config.toml
n_kv_head = 1
rope_fraction = 1.0
bias = "none"
tie_embeddings = false
optimizer = "adamw"
beta1 = 0.9
decay_fraction = 0.796
decay_shape = "linear"
MLP neurons of a small language model. Each row is named by its layer, matrix (gate and up: input weights; down: output weights) and neuron, and shows model dimensions 0-127. Each number is 128 + 24 x the weight over its row's rms, rounded and kept within 0 to 255. Numbers have three digits each. A neuron's up and down rows have the sign that makes its largest values positive.
A block is one neuron, or neurons of one layer that tend to fire together. After each block is what it responds to, as a language model described it from the Wikipedia text at the highest values.

L6.gate256:155130115075129117126111093083109172190137181149154079107137117136141116106119128120146138149113097085125124110096140083135131118098134131134107119117111160134128099139132097100106109130133128147169115138118129097131148133155115110129110147080142118126118110138126091126092141110124152123151103098120138131127138185159127152148103129148134143130150131117127091149130158128134105113158
L6.up256:134143140155127134139105139101127137108148098092112141095135145162108098127105111134145146131090146105152156116107117121092108107104103130106114099129093099158128171147082184119134132113162128141099132143115158165079146133108138102143142125111114091128148084140171124093118147159164104144123132133111094049154159080124125109149122143125127119117138108093176113117144115098130131135090
L6.down256:169130139157093127114126110148098096097149129126068122112118124135161154139168149136162120149105151142172093125152043106116159120100130117133148123134151127131156150114154106108143134083130093170079138146149140133154149154120146151101080142147101100164143098139126120168141193104118144118099118153139141134137137157141105156115111127123116116125105129118131127137146102159160141168096
Responds to: Final digit pieces inside multi-digit numbers and decimals (1,12'7', 46.'6', 3,36'5'), plus suffix pieces that complete a word, such as report'ed', vulner'able'.

L3.gate699:132110126127118122129115099097151135153138117118126121139130141153082110139133129105140115113109144130129141123123106085093155142107116140095164160156131137136101160172148142177109140119093167100137147130112119114144113115174118179141142158157105106133119112155107173114119159114133118163082129101162143177135173134119105146136132151138171097109130127130121063100094134097106134126150
L3.up699:123107137172132152121148105131142145150122151110121135146117132149114157126118121095123087095101132135119122138121107130106129144104131140097161135139151151141115149113162121173090133125099176085127137140103132132148121086162145115125136161111117127132115119140104166133124145112128105144082124127132150142146127135133092141149131176139165076117113129115128079101073161093106163156136
L3.down699:105116122141112125146121140134141169146140156177137181116109140130125113172138104000167141091131141124000107116134151150112132151137129123135112095148141153143096161145125150129095150138100122107119143103103105129120133141087125149123117140104099123137161114148132112146130127125108086129131123154117134112143119101142107147111142134135113109121134145117101132134123140099032162103104
L3.gate954:117132103094102133095155128124111177115150122119115134172130138118118111101170103100128115115143101110114164128157143088170157118152073153122111116135070132073124160127095157131133113158126141093134104142119122147106142125094107117141165109102099104130149114141141118098129136137182129129085135100099099134101143088168130128121096157133149103116094142076114117098116141101112100089193
L3.up954:149131170120118109112136100099140120116140101098144116110142120085117105147127131134131175124170148116099131105141143129165171108094092148124108128199147123161095149164133148114092142115066145104134148102129129135133151134128099108134099105148139114131146122098106115099073099130137148158147128161137087133099155111142112094104114139118159139120123116105158156103133104126176111147124
L3.down954:119159106115142171107165159116150168130119150122147150132131149121131124122130107056166121149148162174116179139139093137140138080127074165084107137150124149124076100106109117087149138095131120125123146126091168114157089097143162099119111132120148147159103124184140131119140163163134128087104151168117142123108117089100139135122121154106120128125116115111141116098115150122084153182128
L3.gate1567:136146109147093126123104116146152109163117104097116154124128132140088121103167145114129082143122123161148158093107078115107134101138116106124139102141151109116135156102168110132134126114112122134079192124150116114134127145134113113132133176080122091073144087120134145088149109134159093133092128159131148159092132117151124151138152159170201132080154110179111160115116167105113128118154
L3.up1567:133114075115138110148102112148168175158098132157131115080086150158136157145159149135121126132112185107169115092078118130107101157153130120137096119157198070118093155122119120110182144114157142176083142121141139129137118109167137123133174165085105106098112073159112141116124127088115127114111139159102155115132121125088138120131148126135130135101161157138188117150134149137108156124097
L3.down1567:097138121133108118173084154166156178164090112124119177118119141149156107123114150091120142098119147126117123085073133129109118140155083112089102118111147135070078163138120148117120140117121149121096162093083140103106102102142138116139103156092111112125109076142140121103151084132083129129138184143128140128120118115141069130118125176087124104107144142121135125090145135114107125132091
L3.gate1690:140080106125141112112152140138131158141130106107169124109111133134111071130185115108113088077106144121135125134117185152174124115113116124150090099105082192115097138131179144135112162125080170102116165144122109131154146071139130128132146104126117108100119177142166136104133133143129132152143137167122148139142109072115137134159110131135147121131123132177083094140081137100132111171154
L3.up1690:123094140089143129143160151119099132192105125124152122088099109144110160118114156142145096132109146163165122142092142095114100147145111140148109125097088136087097111136161109123113107083088145189136178144136110147108129125135144076123082093135160144122136139166145146126112133136126150131110147084140093158116118134153167126109123140109118143160149106118116121098127150136124121114154
L3.down1690:096083107136100099111106148110148128110123080133145205114107142113114116143160129069160120098142092125049134099148097131111138114113083127141092141125133148120121134110136108087096153139139112126121171152141142147158120112143125134120101106143119116113122131101145166093140095126135126152141157142177109133108093088136122180156107173181154128093090108129144121141116127096124117183144
Responds to: The token "In"/"in", mostly capitalized at sentence or section starts, either as the preposition or as a word-start piece, e.g. "In 1989", "In order", "Industry", "Instead".

L3.gate433:169119140114168139064140134144136134148114134104141124117131121145124131104158128138171134144117137102170124171161128133113151172117136125091135107077125156177103150096117132124175122130143123128149114107075153102104089130147157104170094157137172147145113146162123143123138166099147180123144138126093138142112170139129155120139171144125122116123141131145148159115149079133126155123147
L3.up433:129121105138131158099136130108122106131115156116102121167112098143119126075116098122144105130102145129151144122141143142088077147106111156123135143097132098109121162122173098131117162132130145140156113144113117134179135121127129123148110123116114105118116175127139140134073154133085116162078106141107130113160158104113169112138139119116115081147138131082181169157138133118155124150123
L3.down433:059115109118152122117154136144128137163079132084131155136138126131129161165122102065105165132114108148096156178181147140128119166118182129126137130125101120161138159068128156113168118141141137132163132162117151132124050141112141132132090141097136134139126155159119123118086153105131118102114156101096139116124134144101157129107149134110131096115118123156158135154135104141111110115143
L3.gate764:090155121089087129148124111129077099155116098115128161122149102118143121106119115113134178131141088158134187131119081110134143099126119139117140103123107135116118140083109110123210124108106134149116134102197142152138155158111096102149122164152098069150129095132139148139111115129095114105117145147125165120146167107114180116129149113125138108151133142131128143096109151172113127126131
L3.up764:102193108104134147130145104117177173150150127150113182183098122091155125168135111114150126135101171134119128122131145148111159128120124132168140163118157127102145165166148157151118128113110087103086093118099126083111116145114119103134107153110130093147143134096113162122126165139099145110104104179125139146123140140095142148121087136139120121090149111123175153132132122119151105139192
L3.down764:142111128144155169064149122143115091113120129151166085104127155170132099129085127178079138102168113106132125161141141111116121139113114095105070112131103119153158068133108104120104124145113168117114138118145132120122158130140094172168148130150125136147120128170137122093105122106136130139167113077120100138147112101162161096161159117106131118189080124118136108145120120124126139111077
L3.gate1265:145105142156118107148117106161170137157109121119148135142125132155103125092121137107098148111110113117136160171133056174109130093116138158168147150126144165105125139140129118178151143085094139165124162158098134130153101122110138167139150142104100120138098112120124086065127126104139155129111095139133118118151168129142118137126139114085174139181147091114169101092121159141144098155145
L3.up1265:173097108081143100142112155105117128121065140149079160139143119100137130175142152119152115133130089122139112125134160120122086124139146121111082132120154100163132141140087184102125115101140129137157141126137103109129097096118103106155151127145121140141105162115110131125116161124160085157133143117105155163109069123114132125116129152119108114164098141147126159139122098157122123142106
L3.down1265:103127100123133101132083134078131134167085155129155169099138126142119109093122119136186138121107116151116161105147193150143138081098137127129154081123135154109135129138132112150138160117127148117104125121108126147148167131104170134137085124100148114134158186108144117150083194148108138099098143138136129129127103126145121116122164155151135118118155127169127144122141101134102132092065
L3.gate1640:161102103149148160067095151114137157136091085132121097097145131129138133136119132168107126132126104136137105134096135126138142117115126104093146123131116086133156153144086149133187105150093133114152121152124146088113130126129105086158125131109127128151122141153156128135156121114159158162096134177115174111100129143091106178166102151154131173097113127129176150161118128171129103120125
L3.up1640:123151103142120136110135121140190110124135105166126104105120140093152150125116127107154103087121088145165129128109136136146153130160127096089081102128142090139144116137159084149190129126155147125133110104092142104141133134129127122182111103139112117146136092120154164084172130106096123128124096136079146154139104135110126137098138130142167140132135111114169177136118156126117143145164
L3.down1640:126132129124137133136135127165146193142144109158107140104118137127140145159132125203111159084188105131109129157118157152164094116139084096100085092164081118114138144110145079118122121145110086136164098103097087125177124146109127158122141121111103146125157072100138164137179113149083092137096124133154114109150095132102116091099139161132097149123150126119103133125116152174090132101174
Responds to: Apostrophes right after a noun or name, mostly possessive 's (Pompey's, NBC's, Rhythms') plus some contractions (you're, Didn't).

L3.gate31:145141138102123114102096101099106119137134075145102137152138093127155155120100129153085101117133112104089130141069085147136138130100129097152145120164112171092155138171136132113094133160088109137132117130126115119134091126129121100163104164120138161144152115131114074164136112147114097169109127099140148187091104118132131142118137123165155122097103154177136167129139091097146123114125
L3.up31:106121129099089171082114107093059109115132086122090150119135110122162170086112104148085138113107098111092155128095157161127099146120113114150163113099105148105163141124112101124137123146113103138137106091089099134174091138121136126128102150099131136120117118144104086157146092148067126144126115088122113128116113121109148123121157115134154107116129154143121155131163116091112140121138
L3.down31:077126117136064165123082140111114095121141093106113182097133117123172171038120135074112142117131117132035148139104111139137125127100131129101140137118142142135150130122163111103140113110151112127087145111138122135149133145073143128132114148117120132149094122144152077141122156150098115167115108138119105141130127142090132065146133088130126120152101146115119162125139133112130121115156
L3.gate211:162142136113102169113125113116081133130157100128140117119172101142131157095102107119089150145139074131116155162124101145172149118114111129107136094125140143105135153167118124127144126169113122107110108116139116073149108161154108106132163138122146126158162086123130093117121157127131153148106124100155139181114175095120157115134135158156114102098099132146139151097120148141133123116091
L3.up211:145128132086091182095128102095066117124185087133127119096168099138149175097100097116075134117134096114111155164142119166176126119120121133116147096093147138083135136149123112121147114159122142089115106109139115090154130150182127120144162132128172136159164093110113092119114129093126151124134109102157144136116146106119166123120132164159118075084098156148137140115124131132135155090146
L3.down211:085136112121067152143101134137121084114163127106134173126149131119142154076094124028121155135117088135046133139122123150142122083110113126102103156133149136094126124169163114088154118139139088101074107086129114120152128121080126134143161144105110131128112096132174114129129160127135122169119094129143135159132141099094133076156147140123116138120110137107135163125138131141119137097139
L3.gate844:114137117137103134113107098133130137128134096115155143161117088218133141121103134130101167091104103088119197114090126140133142154105169120135107108153161129076167137131155110151175148145096143128132112122128073115146128168117128108147141141155113130145092081132124085174149129131086125172106164140135188161123121111148109122123161137149117063088116136132147142118111139137122105120078
L3.up844:132146153085098096117139104066082113119164106123136124138150113105133116105085106117109107134135102127113099143132180131130158149127097139158116144130132094100153099173095142084129152114072083141134119102108149143136096129170113142137152107135153102124132136127139142127115161103136103124131095129132126102126115132076129093144185127120098129102110164176111124148130109148123159115145
L3.down844:107143136132108146100142145104123064098120133104155150108150141149120134122147113096138132149104120188101114136099121130137159123106102124135171148083118124091154121148145093104171111091118112111115112126122143111157107132135157154148126125087124155153082093150139078118158159149138110122121067114124136161154106146070119090146160145126091116138109161109075116117122100105117121107123
L3.gate1234:110116163116098157093099108072107137146130094129144118124154131115110167096099109121077154124126064112109152163114149121136135112127104116099132119138130117138151135153070093126135120159130112129137086084134115107136106171148128136154164138140144119129147116130081117120140108100098133134127114095156139137140122104118118138141107125140147097065071147082138151117139108108119158147111
L3.up1234:155158161132096142111106126106078103137175092150124139119178116135129151106109134133079121109137078127128144128102101164162102129108095139119151135129149094125152119151131092134127117162099135127150127099121141120130102143171140112147124118110151113167129092134121106139121111129137119146123119138107119162106139125154138173123128139180162097134089160101148126113125140143100138129124
L3.down1234:094135134120086143140089118142107080105142126098121157116132138111153148068098136051102149115132104126049149134127158137143135103096112140099140115144139113113128125137147104097142114134148112121107109091134120126126119130080108121135132143133140096131076104162161107126132148136151112159119107135107123174131120119101124089149142158118124107146097137099149161132143101133093126117132
Responds to: Single digit tokens starting a number in data tables or lists, usually after a pipe or semicolon, e.g. | 9 |, March 9, 9.96%.

L6.gate1845:148102151117101128106076103127094164123118131124164110115096138165142119082146137191078157145126107160121166131148140143164126140094121128166113145119129151110152098140149157152122160159120125105153132117158153143128074108125162177128152098141141141098141164141131076105136125167159152117128179146169143136128123120166093112118126105150146110148142133110170104111075110156112129145150
L6.up1845:133158137131112128116100106123137154122124114143137132086106128142156136091141160143113137170125098173088128123137155121186138119103129140157099133121150160130123133135162147147097158143112125106147125108147168131133070102101146169139172048174092136132125109136160102122148110153144153184144165151121140108152130132129085085130095117163141124158157134100175109109094146112076117115140
L6.down1845:095169135139132119127167106156134147104148137147133142115158145142113131148090142045163144115133131147086123095085124104151174110142111097109115098132153125127136156126116130125099144163133124105139173093159143130126080123090134126126170098093090130144141143113171117090128119118103134171141132144105147120112125101097115137100121110145148110096149154112128101105102102115095131115117
Responds to: Mostly the preposition "in" introducing a place, time zone, or year (born in Pamplona, a town in Xinhuang), plus relational words like "like", "near", "beside", "include".

L8.gate90:129139128151134147119100110120076130152141107101131108155132118145117139076108118130095163129098132107174123127165077103116134139080117143162153079116140131095103125116136077142133105089125133110133134099097130069140126144106090109140130166116151128130160126145144143134120148104166111100155119110090143165128159099171156118151121124176149151123138129122156093170139130123159133135128
L8.up90:166117159149132155130188156119171128183154152125155127148105155104124142125123156132105167135136168133129152155136116140143110170083154117124159127118081120114139111095183119143058149128084136136123154143145136134122131110132126143151109083125143101100119137167109126107117148116132134141083135135162152113171166189143154095211135075156161141142141102122113133124104102130142120111130
L8.down90:159100127136169118096117149127124112146102128146143139113116160118126145145149133129141162166119154132052176135162112176153095149150160115159172147135120080113148163115165148135094121176112161190102129122170127109132128128142115153149123121114170065115137147140097138125095142099164132187130127148125135130149137118145108138179137117132144134116128139123101145146130124176126137085098
L8.gate702:146128146101164082143169166102100126158120105109083128110116110120140120084127139139111181128108066072128144147146133106142126118120107130130144089105132141071132121127153123077112130134108119143166147118100145115114074102155123183167114150142112131126119131154124117152136142132164150114152130119109117147148122081128159136135179077145166145129108149092132114146138101164179099143136
L8.up702:126144091103175153123110134122110087163142148089092145164123140112135133103109139125131151066129138134152170131107130150091120103123137151097138133139102122119162106105173098134112083113125146120108140126124150117124138155175111089128091165144094109119132103140139165112127114173116141086102116151119167126099077134102131127091163118130143163157129172140151149076124151113102100107181
L8.down702:146123113086116125132101104158121122129104075168157173135122148182096091142141111120125129099162157106155116104137137134147099147147127114172145132160121122140117110147116134124142143055145145125171132167113123087143114107107124182124095139162146125178111161126122134103134136080125134139127137109136143126116141120112128129161149141159120106109108083114149085102142125181083153111143
L8.gate815:127120143125162149146146122132112154112165123040130138143159176146125140113129115127143149157125100138141113174122125126110132170118149133152157113109102145069115111112135114164122122152122145137130129138095168069151097123118126140141122160154145110102120139129093133127151149129168138109116103170151120118162123133133132158084188110112149118088146140132159090104124134116102138080057
L8.up815:129168133130102117072108134102159127137133138090131101126140154143121119101107157124129136067106120122118127123146137091129111169123128136141127119110153132111117148190093175167086136114099133146119153145162102078176136084152134109155093113130111130134111164171151186138132130130139080124140125113098159156130149123136117107102115150138154103094094182139123050112117149114139123101098
L8.down815:154117133138137160154133142101139104174132127104135181140140150121129114147165140087113120096104174102052100091170138108126114115146148172086136107151131160126096120137158119139090130140113147145127088151083114079084130121078110122127139142125134100142117151136097135140104170112130171087089118136151151149119130101114122109114130124124137187145142088108098130118093101136144132135089
L8.gate1921:177098105105122116143097112082096098143156166066111065128121136161169133150146066147125151147103133131159127148108104138099118124105102095122124131193144142118118130138130132204144083176164137141124148121132122113080148124152156177118118108160143126100138101127108095130123076141106111130128121121156160161141151136166141140153134145162131137102137152105114127119124112103114122140137
L8.up1921:112101096102150161125115131089185139137087155158097115116124129152116106132123091124112137115157137149116153124153136166129100162158158167114103140122124146163133128154126089139115119170158130094131090155138130136138116131141103090110172131120105140114141151115166108134136124128140133122107132140120114122162131113133116131159167141149099126137093092114093106127084082122135116110120
L8.down1921:131130131122192170117106112084109138150120155165150167087110141152135103101117147149119133079107138137195126111109123126097132118171079103124119079135101151154107143146131131110089157173143148146142120117113102152071122124162117125132184105100124125118150125131123173144128138121137091117143087144137166097122146112112140100149156136159119087143116096108092116124137139149109118123107
Responds to: Word pieces inside a word, often right after a short opening piece like "cri", as in cri-s-is, cri-me; also possessive apostrophes, as in Campbell's.

L6.gate1041:128149106091101153147127145095131098142116109141098129141156109159134188142104108121115125141117154092132131129120142112138129146129112141143117124155116123167131152102109129196143121117094156145140152158121127119170101103105112141153141118109101127109124094116115108119098129169118180128139116172123152108131127148090149142117147124152120122112176119103126077139141132112130109173152
L6.up1041:120129155118134139106131120128123133118108124130130120087109122111137134090155132120124131108124073117116141062141150145148124075102113107109122171145143089097132156126126137137158111144112112115163166107146173138137151097112123113122137129134129120161102118110134118123106101132128143110137198105110124120128102141110152113150180179160166091151117119146138138153157124100153107124109
L6.down1041:155134113122099122118112116094166127120070146114112137107087114123091131147127117081123140100083082157095115131111170114131125151116144157135168138134168122107138105078109135148161156152125146130138148140090144135138104168095142158153141070129135097170078108144132129110162149146147143170118117143146106121114111113143155100122119135122104151143128135130126129118116103134081113129094
Responds to: The apostrophe after a name or noun, usually before s, as in Taylor's, Napoleon's, car's; weaker on verb stems such as is, can, help, appear.

L8.gate315:149132173109118110108144122160130087151124103134140115133079105160087076125101109147126145112138168150147107119140086134127148090138083140144102116145176141112141192136107083144113102118091161157178171137164165137146149123181102146181136137102131173125111111144126168102168120119143135133157121127111106105119129138139079127105159174144152121101096125141117128111126138128131117121136
L8.up315:149120182115138101134112140134152160140142115155098120136125143144116121129090128112130119104125097178126105116148077097118140143163131176142069105158163150125155143147126126141116161110103120132142149105139140180159129078189086147197158126145110107106130121146151150106177117123122112131141088113138095108090148109149116119162161166114122140084099144094152139095122123144089146140131
L8.down315:113095150134096125120110133109164132127129127148110184152107115137127128140082119149098145168144086156016132104113108098123153145100117108145116055129140173103139152098122119113112109124116113077119168096140122117117115142135136176130091102103093087085178127148132127112144093157150139171141141161145138184153151110155124146130161149138138137120125152088152104152142129170073141090112
L8.gate1264:178146144106149110091093109139118153166110123130141110141111139160169133152158165130111081105111114167120137107140095122116114122107129115133160138112137099168113108134106108157102106123086130147132147101183115145125135106123145122127129157116107104088150104163144138157114069122140099126118104122113140162140185119159125145102152170172130139140110127117158128116092118175120136112083
L8.up1264:146109121105147095126096116182171145113135106135122111111128107143168061137144169148102114077122168152136157113146136141119123159134117134136123137138116130087105162175124101112124141136110130095155112136155126131106093102128144119152135149127104103101159168147100149102107110146114152079136146131103077111130127124149107115085115155134134108148136142087146131125073148164097154134114
L8.down1264:121125140146097134095151153098164125142157118105128178111139122099150139101164152076100137128126106154000146135122077133118120098121101123142124151111124146157102148145106149133113135121139130146106140106116164109164097122128130142114170123096141106131141121104158136151165102120114129091110142117129114147151117119158156118146149156114149147140137168110127148129121142119102135146103
L8.gate1924:133117117089097143145178131137112131154140116161144129120120124139102141148121148154137086102165138097141123134129153106144140143145109098152175096151133117130138177118163135154131133063128130127120110121148087138145107135144124104121144137106125155139107172135117139130129111136126139067126133115099142153137136136115131093127140176168153090141118119149197142098103152129119115144094
L8.up1924:121103143116105126120132163108124102096094102172158151124084084100124131128128159126098140109109131124117114100129106059132144128092112126145168145120137094133148134114152120124152085115166090099106125145123152113121128177143117115100146132136121107145159163138119141089126131093103150092141100104113156114101086158093145130168111123112121091146151132110167162154142106147157160126141
L8.down1924:155106123133109108069096145164125105111102110089122148143111137154108065164100147120147185110124107153048110121114137119110158130125109115132126162108133133092112107132103125138126131109108152110103159125169133136134091088142125102094106070131116150120143111129124120108105111194140092164111129157145128128147115152141145113134132107172096149090151133079119173090153108126116135132117
L8.gate2047:151110077130192113112097143092132153119138131113125112119151091109105128138145131135128068138144112133142155160136129125162114118116137110152109142099170142133126154125143130147097146135104149111123149167178126080118118139094063141160160111134119135113140123122109154073138127120128144189139118138142100096162106096128133124098103171174154117134157134110139164126099172112126137147128
L8.up2047:149107140136140139115091125106122162097206109140133113092124096136071122144153130119129115166133138126115146113140080152070161107131143091112105143121093144160097121147133087099089124138134137141149104164147133109115062134134118117121159094113107149141111120117118153113171102109132164112156123113118114119141100125116149097105165154163137091132123135091144104099155110121088160155114
L8.down2047:129115149128129104143143139159099157164118114102136144133119133137091133116111163085113124149154121136051166134140119125124149143143091122117159113179145140092086162165134126152098129099128162183101158089120083109131118146122114124142133097142097189105145100123146140107161125112078138156121101098143117155148111114110137144158121123139175159124127139109134119116130121125105113127134
Responds to: The token in, whether as a standalone preposition (in a position, in Fairfax, In 2015) or as a word-initial piece (instituted, initial, inflorescence); occasionally over, Over, around.

L8.gate391:154109158113129152140085164122106158150119139114127087173136099195107130148133115144080079159114117091164151170142120122137128152158103108135138144134120123101124108131133099138154099096127094110124124110116118104111134135155136121095118167113159113118136086129068151103160097124133115117107124075081112165100145117100121142103089165121151127093137158149130069107131117136106178208152
L8.up391:118114201112156132100134150142137152110122143145164145125108112102171093141113110117112119110101178176129153136156098130091098136137140134138168113110097101141112114087129143142141152143112113138088094159126097109143120113155109153108113112104155127119142097157120093171149147108117169104094148126107111134096130148136146089108144083118130147116067114124147171167122098197130113135177
L8.down391:180131116104111131118172107129150127139121100180073094110150120079107124176149120107131140119140106105131112122149139144093101183118067131130147133090101120141142081074111145132149137094069123113092156157120133122172119128098103136109129124153122130114154145117149101107145142156132147127098114171175129118121108154130130124154122088095110132137131120150126142138124103169127134120122
L8.gate1448:141139122123123142090094093134129116159137136149105102143105115151114141136145072179096150121122094104138117148131108155123123110099129128137146104118130088108113134121116139115123139123118109131114151113112114121094141076154071100144129142133132109108147154158112127129125139137156101110164134145134151168093130124133115087107143149138184153149151135102171113093127126097179113170117
L8.up1448:121141154139108086107142137085114118154129144142094124111109116153100128127090105130133106133087125116121118135113096134140079156103139142091133092070099131148114143078165125087151097129117115149120138123107150132105159101127106137140111131129150140155135136143087175182088139164149119092143084110144135149122160117132138138113116133098181133135144107099120156137132091184156138143125
L8.down1448:080117143134119100152174128082113080132129105151111132133089173106127081081088120175157147135110123133099125159146114159161182107128116143144123123119126121108110134120196103102171099093109100152150131176139130143092123118114120152120106106115138137142132114139116140150081158095148145163107066111093095125165121127114096126176148087119150112127106122121122153143118072136123143114148
L8.gate1643:151190108112114144114137148156162078092141094149100122129111116128154136137146132133087115100124127088118172179105126134118110132081120127108176124088144148116150105122149115151122092155117133102169118161146149141147137104154147111153109137116156103166129110131074108148114132160121142130134152070156109124117122108158127164145144107139176127104100166111153136124111129093161115177164
L8.up1643:102175134156161167152106175176112092103133126156119132075101128132161122137131180120108168093104165113109142149105141136111110113133134081145157111127130176152132111162131106131114115134085151142148111181122142123095135113125118130155119090141111133120099097099130079128155150177105122133148105112089115108126106140117128134098139123111150135148123150101117170155129153121129154153133
L8.down1643:106093098141095128154142104123099172135117157142102120125125136112113158083098131120139113139067127096142169127130143136136117156129098094116121113159159150118125109177128106125109118079112111140126184105144111106097143125117131129116129121151150151145104094143145107110170111150133131118142088135091115086137164142143142124116123119127141133124127125122179132105110146126111203166128
L8.gate1655:160150077117133109146135110145078137105143125137130078175113133126126155154137159184087126119141150102125133127135139148135120087125118168135187160166106087102127145120121139116089134122134158119123156108110104180096103129159151135124155147109135114112109161151143103120126110099118110101154123153117125146146121144157114116097177117093172147150122100154180116108119145135137141092135
L8.up1655:151163105159139111140124113118149123108151118119133100160186146131119044148118115111119137118117073100122102166129091138153074108143149147121127103099119090113127111115139149118131155114131099158131086108097123152117154085121094160094103136115123163124105116131139133112104115128091123103123100104130093174136110103144152119117161101089138162137138125107149178138133106115129148112139
L8.down1655:107090126160136142151087109111136087092167123197157178140162146118128114144092149187112117120101121092071138131116154121134109154122084148099107138108140113160107088151100140164121137112116143119152113106100111088064157128171154084076105155134097163145125123113158132119121161154133131124093118168100141116105128130168176111116098127122130141140085156140121117128148121132118118110138
Responds to: Short subword pieces in the middle of a word, such as r in provide-r-s and write-r-s, our in S-our-ce, and digits after a decimal point (4.1, 3.1.0).